MLP neurons of a small language model. Each row is named by its layer, matrix (down: output weights) and neuron, and shows model dimensions 442-569. Each number is 128 + 24 x the weight over its row's rms, rounded and kept within 0 to 255. Numbers have three digits each. A neuron's up and down rows have the sign that makes its largest values positive.
A block is one neuron, or neurons of one layer that tend to fire together. After each block is what it responds to, as a language model described it from the Wikipedia text at the highest values.

L4.down202:113164115143114186082113160134087125115143103120137138085157179140099147155189147114132169116114138079116113122064128146120170148149099169118127154125186140145110138093108102129144139111124146128168116125110142143139155101114120110134134138091108128121118143122137165158100144163137160110135098092091143119124153119095134142139106126071128119146095133168154068125145166149091133110115
L4.down474:117084146114161106181097144099151122156129158112148134116139137118109144159162132125151157157107112083147137128110128108120121140143108104151151122118132100123163100125121138154116135087107118179129113095146116114115111106148182103175129118112153139070144099143115155094121122168128145126111142140134154137118112098131141103093088091089129158121120111150112136166146118106138129114085
L4.down1094:103125100103139107195157076156125112132109135130104136127132146178166126111125120120142112124130142134144162125151134132103095116175104121148139133102141119131138141112099122136142157072107152157122125109122153153084080120125182126158105140126139142106132152145132128149130095160142115129099142155128123155117113114067143132166117161131140134136101185089128136120141126118119159101189
L4.down1347:144147128131138132090118145147138115127118116109101131122143166148148153148089118115161115088161136117092127106136127100131114125114076143123160129084113134085175151086102117126134187130103127165190144137166127110132117089124139139091102145112113181086142137147104088118143133118109133130176144130095138152155137137136139133119118101129076124135100101166172107123129132149131101155130
L4.down1463:122107151142160132173109155146106110078124124165114076133140140101126150149169156086135120172142108105138130110122131117105135146098111120148147094122139093106102161091118120136128134082104139145129120093143124130112177128116125147096135123105133149122120081173120143087112086133087149133137146123136111121123085142064087129159128144162124125208079102144122130123111135149171133121153
L4.down1681:135166127162099154109108153126151092144093114139152100118111129070122156132114136109113167122101146129098124129125100130099097163122088133113153169173132089112111165115141125136124126134090118147114165131134142148140098106129129162095136139118162169148189116097140183103121112149116123116122095162123133155128152138101145149134109120123115119108150106128153133119159097142124095106114
L4.down2376:122143110141175144170163130136115105108120145101160155098132150118134113152111155135146149119120114125087154097152163092140127135113136150163143091122129189079127124144141138130102106135133118148120165098114117101101126124088157112171116094120145073156066144148137079139103145138139167093083163161143103128090156115084181121125134146152121132136135137126087139100093090141117068145101
L4.down2581:136103129053164129100129135097126114147225118101122054127125142147142118149176136135160090131112117148142130087123142145161124165136093107153123109128115047137116164140113170151124167131141138125107136107098146136120158132158123146159120153145127123113152123142110101169085146159086166135118109160110108121112163143137145128118142126123116124141154110107128093127154127103140131130104
Description: The second line break of a blank line in Wikipedia articles, right after headings or paragraphs, before text like ==Career== or "On approaching".

L3.down119:098151143160158140133164155137118159145113092148120121172177129143101138189117137138163127162133147107166156100124154165106127145136116088145122135130116125169156114106150092137151170113142085114123169164149091113114113121142126111140142169145135139111080137101121101114105123119120106130121168160138103116117189173156069121126115130146137112122129120094096110113120107157102116197172
L3.down292:192117143135131113138155111128084073136168165115137161171109136117080143122131154101117155138140113108151118101144080086136128134088090092122109140105110099127131154107144135101105131162123161144137090117121131150136127131077120133111118081122111104111106179041151163139088136103111112112170164161126143184091141138119144182155103096134128119130135103149139135149172156106126079148133
L3.down301:119142139120079121098102114147148145141084184142160138095133117131107128140126147127150102097123143107141113168170124109168161162163112124119173154102132080187154113150117090128103130120138099111119113136113119080161146137157105119151116090112141123163150045192125114072172121070099126186130106089108126148139160084136112123111102157129114130119147123123138123158122148123134120128097
L3.down658:138164148130138094111130160168135119131116155197131156133161129149140122170117132125164087111105132172170096120131120123134148156084105143099073161065115083092116129105166116099127129116129112141110100131153103094165140125127138135157107089144116121094111118139114137163171154121090151101083133171114142115126085108113133119163127139126161139144139156152108102116119122143128133127112
L3.down815:100154148115152149098107122147104118097122136145109118131123114134077178177122171121114149141140145105165134133152156109135098084128111111125104107092119123102087144116085111099111107080102103128100139143080085061121138154155158119121140120102143119132088128116129121105103114132137109129099134117144173142136177145138113120137137101149120147119176111079140177159154139148123134099100
L3.down1260:158111128168131104155134111149115123130150140130070118129099072133141113131145102128150188103180133137189117118143097132133152088107103114121127102115133118117135138125169128138143137161155119158108153131150155138172127129122143156126135152102143101113154109156104100139147107143116130163125140146091152150161111142140150075130134131143139100189120125144156118177177145140114129143104
L3.down1784:127123119143103141141142079163106155138128099142106136136187133168106091082131131102135118117131127119135119153066085158124126093104165118158109088103083112119177113106142116158090146139154149108130101112147089154101122105099136140091141113129099140115146135115140176153132154135087112177163173194155096111133129106147124192151126119114147094141097125179122118107131103136124124134111
L3.down2340:126082132087107114100128139136152120144118088145188126120099104174114143137151093118149137130133141109197157116129127131120136153097129150107144163105116152149116135099181098144153132134143072115182084155135106085119141111081091106100120118144160110105115116116129121138156135170098135116134115091106164155136135086125133172123115170118138106127119132095105119161128125155105119148153
Description: Second piece of a word split right after a short opening piece like He, H, Me or Sa, mostly names and headings (He|ar|ing, Ha|im, Sta|in|ed).

L6.down1608:107146133098159112130172162162160113113118159170147161149117128137140161109087069149125148151131108133110139153132184164146178117114134169094108178133104109177124101140093142206129167130144100065106138110102127131128112112095117118121134118139138112127136159157132097125104119164127147085121150154133134081132123103154169103102147097109063152110104084141124115126117133126135079102138
Description: Line breaks just before a bulleted list or table row begins, as under "===Film===" headings, after colons, or between table rows; weakly also sentence-initial "was/is".

L3.down17:129108109140098165115089112145128139092121135129112115174101098149152128136128128130166169084130127150127137187147098131164138108117088105151109118111117138154119161098159104119125099101122104078132091099158113087169134123179118124152088120131138127123119153131150103128125099131100132124110090124145124149120078108127114064122123077122102143131109112158141162095153096143133158166119
L3.down1113:118080147105119117111123144096122137112103143128134130122138168146140120143143113124093134139148068164124095083144145116126090146139123148154146115177134148112144164169105102093167117121144101152167166108117090118124082153123116146161170131135143126139147126070106170151156174120112075163123129145119125182128116105127101151103104114119095137146144111110151116187095127147108155137105
L3.down1173:148124122157104100145082110152093116127123129120184096141112097163094144170143132122166134121117140139103161120112125091100123120100112156127112153105102129104118139134125116161145133143130134125112136123129111141153170131134108106184140120113169082137112124118116151125139110131128145124112093149109100155120097160115166090129119096127129107148132101106138148148108166131102121136094
L3.down1767:137107128112139099142138171162190104134151131115142119134149121132124168175152127114115133148111107072108132084110128130133122123128136111153159101107125146196116129148057102098119148151104132122143091152138153123103114144136106074106109133161099136126117121141120193121134140128135135143128130145141120104168109113115152157169110130107173116119078106163114109131115137105145157127142
L3.down1815:102123111139128137162130154100108138132135092111151147076129113119148140140120147089127098149096148110146153150131121150113144141146144122132104150137102110112095172121128163136156163150096118122174113120130105117166106102099132158135096155103148176099076117109123132119129133121100144120129102159113127102090137177140127131122092111113123169093135091132138104101072145135162117161101
L3.down2015:127119166136131139097174150143083127105120148138101177155131127123122122116135137163161142186156094068141059127119119074111094099133113118149127146131148118085129151152146161131120146144120109101145098135144087156087114114131183126128173129139152132084132120113127117129128102155134107124135105123159181117162114104120118114124153124152143114126146115144131136104102128156140157180099
L3.down2282:113127088132166116125150118133126098106088166144126110106107179170121119123102113177157094094107151102122129175119101110067124125152111089140158147142164135125120147140129107111123102098162102142148160135148096132149123132157101120143146146146117107112122114125134115080128144130134128128173088131093155138114109173127109110130138171105109132107102163134120126088189130111107113159110
L3.down2354:140107143077142154149114141153089112146123086137189122132135140142116144128151109120094141145159145141117099159093137157128133084154142127155112104171091125179151130103125123149118119116147125066123143137081166116141127150168134182171133116169105128122172145109143121160183112170120131163145111107112163136142116150126114126094142136109144135097150139155099085128136150164077118140136
Description: Word pieces right after a word's first letter, often s, S or an opening bracket, as in s|ł|one, S|wal|low, Singer(|s|).

L3.down400:121153155098106097112092113116145130125078084174155125135126120139171121124141138101157148149069156127136119105110130071141135062133140171100133112080148127128136128144150095171102171127143126089139128126122147150091107092165152145147112096156117165080093116146098136131166158147096145173094118106128135149165094097136117125121147142165108154173123084145142123102162105145137129135134
L3.down512:126118156148091087139122109167129138136149157125152145125096110080100089153116155088096145113088118145134149137142139129115088144078128082129140121114141088103102153107078150151137165132104113134121136119064207146111096131122111130158157089103140162117110079158164120117150177128125132055152182152129105154172126126112153144129159112121103115125134118111130126152101144158145127165125
L3.down1068:174150136140140126130144123109145127115077111166114135121119127103113119106080168087100148154132119172120088138159148130135088092146135107119156116160109122128127126121146100117147105124144119098125150165139155168172132143117092140140146164118115099146104150135123133088106146095140102155155130123140156140140115155114182156110126101130163123148109106127094129137115147120145129144108
L3.down1082:130146123079104150110174121112125076124125114087137094098138132109128137069158114130130090112124125152120169176147116111153163151112125125138116118183099135104132156119096120143131101105167135125124109134164122143147105143128162130156125101134143130137169135105130125127135160135103117135150148125105133124151133120121133174123083113128135174154083108126114119117128148148127109107119
L3.down1646:147152062131120085142133145161185130145134106119158127116114160138146124120123133168178150097143125122099055127140127115153127154146129109149111093161112123143117113182140084133164108119154135105100160144104151133148103107126111137102153125125148155078116116093156162117121116137162153125124133150117145105143109113136114127114123153117147120108132136133115178138175119098112142125095
L3.down2081:123116128125145127131125108125123107178083114134130160123131084114090125135121106106176164076089123122117132156123142074068102148106143159141138162122131130187063099131107129123138139099157119125182094153136134120142146107118103131113109133150136106132125112149122121125119124106171133125115125152133099147115100107131122140132155109170097104140132108151172107153101152090123131201140
L3.down2222:127152091149166113141133158155146138095100139136120130131129088170124125141122151122128161121140083143138159125110135142119121072167119176126141129100130100090135088112130111111118123119107160156119123128142084124152173145113123125129113069121117170079135127164112111090131148131115157099166175138184139153128119139142140124109128144123125137092107093136085111137131121124105091169168
L3.down2389:100136095124144100098081116160172162117109155137159136150143101100115154115142130149114105132154121107094121107138117076150124134164089096123095075126150100138144088115158117151142120113130119082159122153146169150107096147130144140118157103119114123120108096138149138099113141159126102135089145150096171122122149124082133153131159140141143106145120119081165136121113116130125130137085
Description: Short letter-piece tokens in the middle of a word split into fragments, especially rare words and names, e.g. pheno-men-al, Pi-s-cataway, bru-n-ch, ca-i-mans.

L6.down2674:116113136152121101103096106146113162091123149156158107164133111148119139127132116133120125150119118111112134117123113124146121177108119153118172118138148152149131100134147138074142115155153103099137115137182158145165132142126092128106054102134145105117181142092160153100159134134150114138121140148133148128115118133129102138142158134119122131092126084119139108135083075124110148148118
Description: Mainly No in the "No." column header of song or episode tables; weaker on word fragments such as def, ti (certiorari), ig.

L4.down142:181137109123089140136131127130130130136156155107107148110174084159146131128146153133166119065141143159101164170097140113080158109147164127139144141115117119153127126133125128181143123182083126120169122112168092170112089108146089097127111142080099137153092149164109105127087153130143150089160121143152113092143147117122129104068109161119158101167099098108194112129137097144120116100129
L4.down183:141129121120117119115105105130141131162131127122155126151115117153109120137163138105116112138149127145144163116078141135117135094097111115139171156132168118119105145141052110119096164158104154127129106104123148114118157103161148143173155139145144132157152101113178104164127134114149103139122097077142150150119091151102132135091143149099100149097177088151108141108118110145128123098105
L4.down613:093135117184111119119100102101162175130118081077135156152167090110134131064106103115134118135174137106149164116140156120116121111104121136131108133129114153089137133137136143146144093090108156100161126127155090077108154132102167152146134116140135133112150162098132121116088102165103117098104079132162110117112144151116149119174132130116142081130120112113122150148099125150132113181140
L4.down862:170142124160121104127123109064113132134146110129176096124129114138149113083120133137113131116091100144154129161123068105117123152131121124128143110119085081103152094172129152092114177145087137165116137147118111189127153103135143155128142162148134102145105131106135166106161114103127098080139141124176159155110129118131122112138089140147110166141096111147119167134114132095099126175144
L4.down1191:131105171120157146151116120150113109065125149111128137163114152135124118154126153149158148089140120145154113124125134120086166143154150141122154159123133117147151163180150102088146134123134133134104154132094080134128138131165120134124085143056147109125173096121130129128127091163158111133138128151138160166154124116106128093108140144117181120165107102101125139151179125123166059089126
L4.down1265:079156153106125163121129148125132153111123176108155161148134074153116115162142125163114102129075116134158126133160150121133107161130109132138125114123114112112131133110098123101120111115125108154129124136144125116087099139120150130137172164134101121111165062144136140090116124110158128146119102095140102123109100113154069128119119109157075151082117114122135110146140157136161128127146
L4.down1296:095138145105134157129060124160143084114116136115109104120129116170178125094145163128151159135131150155117116109138140087146193120140113068133105113122106144138171184141157120136113098119138118097139149120119143060072141111113172103152095155091086083157095123093136126116085118141173137123105141086145120117165146126137132103132114117127153146128082130138093082137145108146164138097152
L4.down1944:132131078147112126143113156119078101132158128126108144143090172132146138136122128121133123141140161144148109109098137161082112124153090095159114164148087062154124077147101072171137107115140119153133131139112115104108166124135109164140130124118091139141136122148124152177107119111131122095150159109152153106129105115149159132169178192167123111167121126143143138146140144126081156137108
Description: The middle period in abbreviations like e.g., i.e., a.e.t., plus inner fragments of uncommon split words (uns-wer-vingly, de-ba-cle, be-he-st).

L3.down349:101135115104123139127180102122122098114097122099171152151140147167128110121093113149071124117103107159083121140126137118103163136113111122133153099102100135089141153152154135129156132134116150148139118127106180129134138129130101114145142146125113139139118134147134113165102110133142140143124064149111099125096127149097095084098102142109121183144138143130144113105110090148137139111173
L3.down1000:132180135105112164168146121096154130118099125137164110124125096126157117081150118111123126148117135158134092119139162129164081103105130137066127128155146122106113117105142115175136116143114131170148128124107118158123118109151142124139117082133085134134106154122114148106088098123101092146162100144096151101135086114132091114100158138136098082108138129110117128148154135140121144160142
L3.down1022:106106155167107096169096146145116073158151120071103182134167130135124148102110095100097131150105144153140099110136160094141090109155174154094088122130109079145137105126107081101106120111138152115146130113110168119109105121125087135153147135145124133093141154128156094068132162136128141132150122101147113089115125158125176096125116120163136123139085106107124097080132153103129143132092
L3.down1257:114134109143135137110157126159130108126094162103121073161093112114162095163141111105128129131139150098162105125111124154070105141152120160157156136113144144135150089082174092075115070130133146113158105138117108129084111141126062161115145119175154068075140107117146106120111098167145107159081125123112136138136134124090126155146095129141112182161148107114138166100152165152222122120126
L3.down1278:116154112116124127140144165106129135144109110158148078108092132142118121103102119122141085140151152094112125149119132158120091166142129155136078148081109146134133092136148141129132136122091094089091123145136151143175099112107136126141146149122144103117188098120118154098145130124136147148108144126138139099164175089120077151092106140140134126101163148133128140118149150125133162110137
L3.down1931:105120125141122122117161137145060158121150140119150158097132127155149138169084134108145105135133121115152124123123158135139135157166134119149160129097150164100148090120096110112170108087132142102138136125112129104136094169140104138092085125160114125137198134158123140150120125108103151129103134158094105147131121086154083090146098138109116158098116103138152118134148100197123126111151
L3.down2068:152149189158143111134107067076157181090126091080137106163122111096079113105131162117154081154127180132105134125137140113072144132140159140115121146133118147152141111124149163111117109144096112095154099102128129111117074119145117167145095119167135103158129105125144128135109143134169146157121113108135117146113110123126074146124155119113102100141088149103107190122183096124125128132110
L3.down2535:109118160086112125111127184120131137094139152153130143149141130131125135107127138111106208114112088110126157092135081123140103157138126137117079155073136141152107122131103117082148132114150169135210161109125082145119129142140106137139119149149106126120116133133115104166126129091141084115126147177123164122166110139111129140111133145134099163123145115208201138137114129118125099175134
Description: Closing == or the line break right after Wikipedia section headings that introduce lists (Personnel, Discography, Track listing), plus commas and "and" joining lists of people.

L3.down399:132191141133105136183133151110179094165145137113104126094130149120133178157096163074112142133148142126143134135137115154099090156140125148131131122137116167142152137144141164106162127144090101144138064113137116138119115112140126128154099128130157144136122116105128119092100143128140149121115161157104119123128156119123141162068150118124101133120119147129158114098124101142177135154170
L3.down1408:092127144174146105142118110076136133125102147115134171159073134105175136129125118096116151138109088131104116165111138113150143152190107162135135138127150132133127104164145157097140156127149107119131117115109160148109122100125153153086130110110107170137128116134159140104123118124117144133113119120149159139116132132095122102090121106142143135110112083104166142135114101094149132108133
L3.down1969:139130118148154160152117151082128106113175149158105171140107117127134155092118107108134138138140095167148156149141138098100142125129135156131146126171153124135172120117116148121143134103119144109181155159109072155130142120101145111130167136144145130135130124167187134120150121142169158123127106136089123185120101127129136112181101110105125147124132128153149075156112086113151146131141
L3.down2009:133157147138119163168130107162079103158102164123083133123126117144101100118117121139106140116084116136099132143094115118116147142121109166123149128155104124125116137145124115094171112135114146119136116127159130145099107148133135139109091155109138136119141153132123131139201144113123119145100154076139135126108157116126160158157127100095147107123088133113170108072116116126149082153117
L3.down2210:125102131223159142100141094146126135137131193130106111182148096055175102142111120131093110108115123155139121147116101127114094140155123118129138130160167161127176168150139125143155117127102109138110132129125131142145124130139158109118095137127128149150144119113113072092166120169154111147136168130180132150101100108136152114123157143113126140167101186119142097124160119122095182150148
L3.down2421:147121115088115111160153145166107137157125172119075137081116162111154172130151131074149147108108164126096143118136123117085135148126159112130145093141167118120152122121137114106131138135095144134120151135142167122123100106128172148125132136115128135124146147183106102157149107153109147144110121114107136120160109063085099087123120116115128156087101123155154113121115163113125156127095
L3.down2454:171122143124127124126131121130126146121159124130143063114114104153136118116142153097103129076149143071125133149115147151117150114064102166161136149102117101140102152100136113166108144118125152139137095093130147138149126130118148150136116120127126135181170130105138151132141102179158155089113161072138122135165146123111099125141131136147120129081131089144140147148158143115079107146088
L3.down2484:166152126116153119187127139141126124137176143160095161149156087089134131107079160136113142110122117096150109134107136168091164121150097112103125156127101101145137105129144130130118166108163102084140145151122106096098132191090098136112121133139144130125153143146137109100151133123121154137123170165097126107091128090134107068104135124110109147084124109122159132110147098130126126158152
Description: Line breaks right after wiki section headings such as ==Cast== or ==Awards==, plus pipe separators between numeric cells in stats tables.

L4.down355:129096098137134146115153126110148106163174124190127143107139135180097109104139123189138098085175160149163176097157152138151118151134090143148115139137137157136109153106142130178172122136099101130140096141139150131160155069140100115099147157129151132097123096146128124117113113181138110141132138115112170110104147124092101081142102113084115093156115110162138112106129082104122117194113
L4.down650:140131127146154126098118122126123124160138140094124125141137126121128078103105118138153122153150133204142127145146075077121109102130111138129149119111109157118163118094151194127096162143128141108115099161126115151152132132105103136148129137138078106176113116134160115135105144147145151135103119158072141110107166127147144160114118130102112096156112101130147083064103147098090162127165
L4.down1060:131168097103140108164094091138082092101145105112141115122137124164154167135089131146114136110109141166166163172097103098134163117133128147125155130128152132130094158097142101130149114100104120100106087125129151128164141158114119149130119112135160159120102124121133143130137104141103166128169152135107145130156173140188156109165173133151064100134103128137120132104079146124160082125127
L4.down1228:148147125129090155127124129103131140116183114126138129094106125116105123103076119117125138105166081127179124164110128100137150170092141142145116104122120128126098116104113159129122134147113093116106155100118087118148164090131115146089156103108179145124166193090128131163103085109115120135131129136117125101129164162152121114125073112073157100152127141147158144110159084109108147134164
L4.down1362:109104124146164109098178124154126162095127155105115110099081133139129094170124149153082140103149144109107117122160143078166138165103131123109134092093086143141167159138110150119156124124125111114132108078124109157160168144117091141088193129105103146134089123117126092101163134101155185143126091127095160138117130097116123164127167129084092135118165109149165169138186103134152127093142
L4.down1394:090130130126112165120122134151147149129120144123079115094108090116115135071099159157160148096159117112112105139117157160132161080173119098148140129131127140117152109109134111174154100099117088162106109176146159137147167100116117171135136150114146130081139125119135133150144166131075152131155086112172159118154124101120156125106132132152148133185133105138122155140142121153151116147125
L4.down2134:127125131108126103149131143139118114143122165153133104161144107119079102128116127133085105143109102102103120158112118191109110116077125177089149102142113111133132122108123107146133144112139149060111165164118138147145104120106126141094068145147188145118098083111162113096091128125146122163108152100133122151144118152117118118133132104104170153136109108114108117142147139160093101087117
L4.down2302:121130113135099165101101151139141130112138121096146126128089122182120132136142123125107125138105098091100161098102108138110108129157121112159111124115098130156143143127139141170142154091107116101163166107123176110090136108163114118129097127158081164160119109131182148102137136145166134114141140142086139111138130130148119138100093129169138106157145144101126138126132124111114106122115
Description: Word-piece tokens inside a word, usually a proper name split into pieces, in lists, credits and tables, such as Le-mi-eux, Clo-one-y, Swa-in.

L6.down794:145111079167153182127102178101121116148182152147119147135127140084110128136140132123112127111120104092146145109127146129119107112108141138143126125128126136117074123070110074120103114130075122120130077134146130095083171126142095131163077094154191131114186095135147117114129113135201135114099160134145124093114078121106121109102122108135102132111157084124129094115112150122101129125153
Description: Closing == or === marks at the end of Wikipedia section headings (==Awards==, ===Design===), plus colons or dashes right before a list or quote.

L4.down258:116113130149125163184160141130103132094099153138120119140105106152112143151109129089133147133181165123073106147130129121129061129121114138122079118136179120129108131138139094119138127120146120144124114139220092145119137116128105139134097122145127127114138115164174129164154132128140091125131139106110104115141099119149108140129144137108111142168132110074099116168089131135143135174162
L4.down385:155097131122134137142096122180093142175084129098138145168109140129123097088117167135159150095125102113091126154084119099106135112167127128116150103134116113127074076090120126140155133092125096173141115120144161134102097132169123105093106107128152113126133158202117110101131152144133153165139149089127135131107147105123127170196151122134121140139109100141142108111091105095113166142156
L4.down667:134112137118174110121107164158153125173148168105099135121154126151129100097124111139111113130156158143165105123097123118115132157196158095088137160150098139123150135123116139087150134153169139142071128126122140127098143068120168125132149145109143116134125135119125145139167121100130074137093121116109133166125130114091132096148119148114129120113071154095115100114135177134138142103106
L4.down784:124084133117119096099128096100134109112150125151130120132111120155115107100132102133127112131118164106166164073131116108149155116121174154107138159121110178130134151114102144116086079153122148132128120074093095116107135167183138168113124120119148169119109138131178137117134092162129178131124111092121146156086117119135157125136093112142147133103118139086089135089099103111114104146168
L4.down993:132145127117142125104109121145088152145135088087164165143117090130127110078116088147100107158166145075136174137152133105158163097146187124141124092140162131110094138100106153143151131111110106123123143132084112137151131148108110172118136125143160105153120128105121129135160149130096089137135121130129157138157130157154145102149146157141136129110118103116151105142139068191137161177120
L4.down1929:140191105115116113139140155138138090076145095155123145146135086119138162103140102140152148147144136156152170112120130146114123129162134109154139165129092146150141172107138117147120149119149134136189125137117103160069090154149149111153127085110128099113110182160097139089157127123108124066109112184112158159100131123111138150113126157120122117160059068158116159148115134092137144150153
L4.down2075:156167112165107100122093131154121197123085147129158114121110124133146115154100129123171129133112159140131147153123139120117119114159122134147154152117137105094143109109131110134110117135174132119137136175127126145116107112088155151149146112149099141109114122138119149115137114078111141120139081141140144125127152133121162149158108156091143100094140100164144157141096172114086115138115
L4.down2482:152112156157131122155140130080117094140112136088114129150135134105117155134177135126117163110107091130131148157135134125088108162119154128136145094131135117114116102107133092159144111115139144156150138120112099122137160166107138161134127167132136107132165129135119092106155163113091146119144109133092095132099123117086103150104128103134135106142196172156137114124126109108138101150117
Description: Short letter pieces in the middle of rare proper names split into subword tokens, such as Ten-n, Son-n-tag, To-k-uma, Swe-a-ve, and also brand names like N-exus and N-3V.

L4.down776:086110136129135131160095141125165105146119134149083137123104114173104128090096131136138100104057139138148125138127120138148105128112123104114137159118097098100114143126123107127131114105141125167111102177126122122106147152151120158174143126114165105134127102130158104131151101153157178151129149098103168145139111151085103124095091149157154139161140151137129088115125113149165118089112
L4.down1671:108098143133173137127139122120137137112115150130161130114134110160111104133102147113161166113177141120129172137087124067131149114143124110085177145124109137113135121113199104118127109129111124098132115151132125119111106132163092136135126103082183187118150143139155134155149113135123146180104126098145132147128126096138132074096122078109126113138113083107150164164124120072162152140128
L4.down1735:116148174136106134114148115142142100145131111143124127092130104106126123110098086101125164129076110106124158133133143120132119107096139133130149158096159093109159136182135144131108086109155114096131126119155169139123102090119106111152094126154071126141139144157145113167096144136113090094131146109138144126109133106120121127146107086162099130152135116129099114123118083111098120111100
L4.down1925:154156119133138111154152134150143122106141112144139122159106100119171149116162141134063123083139116117164121135123131143119123136123172138112131127102129150147137075096084152141137129113152096071179072156061168105141136143111150134119128165107092105154121137118138113147101121153102136130163099134168142152133155118154141129136124131154117158071113152148151123098129109118094084117117
L4.down2171:099160170115169087125175106113121157141088118157143138111121146158120120152157169105131108158150178111112124140107144128156146077121139148117135121135105108143145132109143109132126081090102126121114144141105139140124121078112119113177130095145147107103128116101117109152105117142117096145113131120179102128110068124085134075132105144191181123127142128093124132102118117172138117123100
L4.down2277:132130149132127093177120114108140102123103118088138121123110143123120147126144125153116104127137109069079131115095120138158169097110145119152128113145145144150156113121114116127117128107144121125140154129115128166120130093121105152174103116202110150163148163150125114095113158131179139116105134146139097123166116144142118153142090131124121110133101114140140132125154154154159115141118
L4.down2460:134138105166095084111090148146112126149171105111165150148108133099110113117143136181122088115109146171135163137119108145104144121127114111114132137130115177138099103157143180097090134095122094135124101130097100095112110140148112194193130131058110151120109112150129103155102099154163119151089084150132115111123105135111136129106110095101135134121155148106129164155164106119132121101142
L4.down2613:126159139105122138091132146122088170124139138117100129122126135126156130155111170143077149142144100106157131122132118120127088117117104149101144118115142150143105144146147090136079133112160163167129168136095141110100136148143152105122121097132155140126126102168099110139104105094153135144165142148090119167094135112125177157102114111133143140148147090096099062121094171174128126152096
Description: Closing == or === markers that end section headings in Wikipedia markup, as in ==Cast==, ==History==, ===As actor===.

L6.down1834:162140118119143163142156112118139112168160115188140130094131098134144112168125143116138134168117099108179122097177099148098128109165128118145101140059116152089153133115102093114118121135132103132139120147160125121084130138122110142119180148112127137125096131106124178111145104064074139165158136097130167136137124146152150136165106144143097160134113146136125158141119128115160145150140
Description: Early subword pieces inside proper names, often foreign personal names or romanizations in tables and credit lists, such as Cr in Crni, y in Kyūketsuki, Ep in Epworth.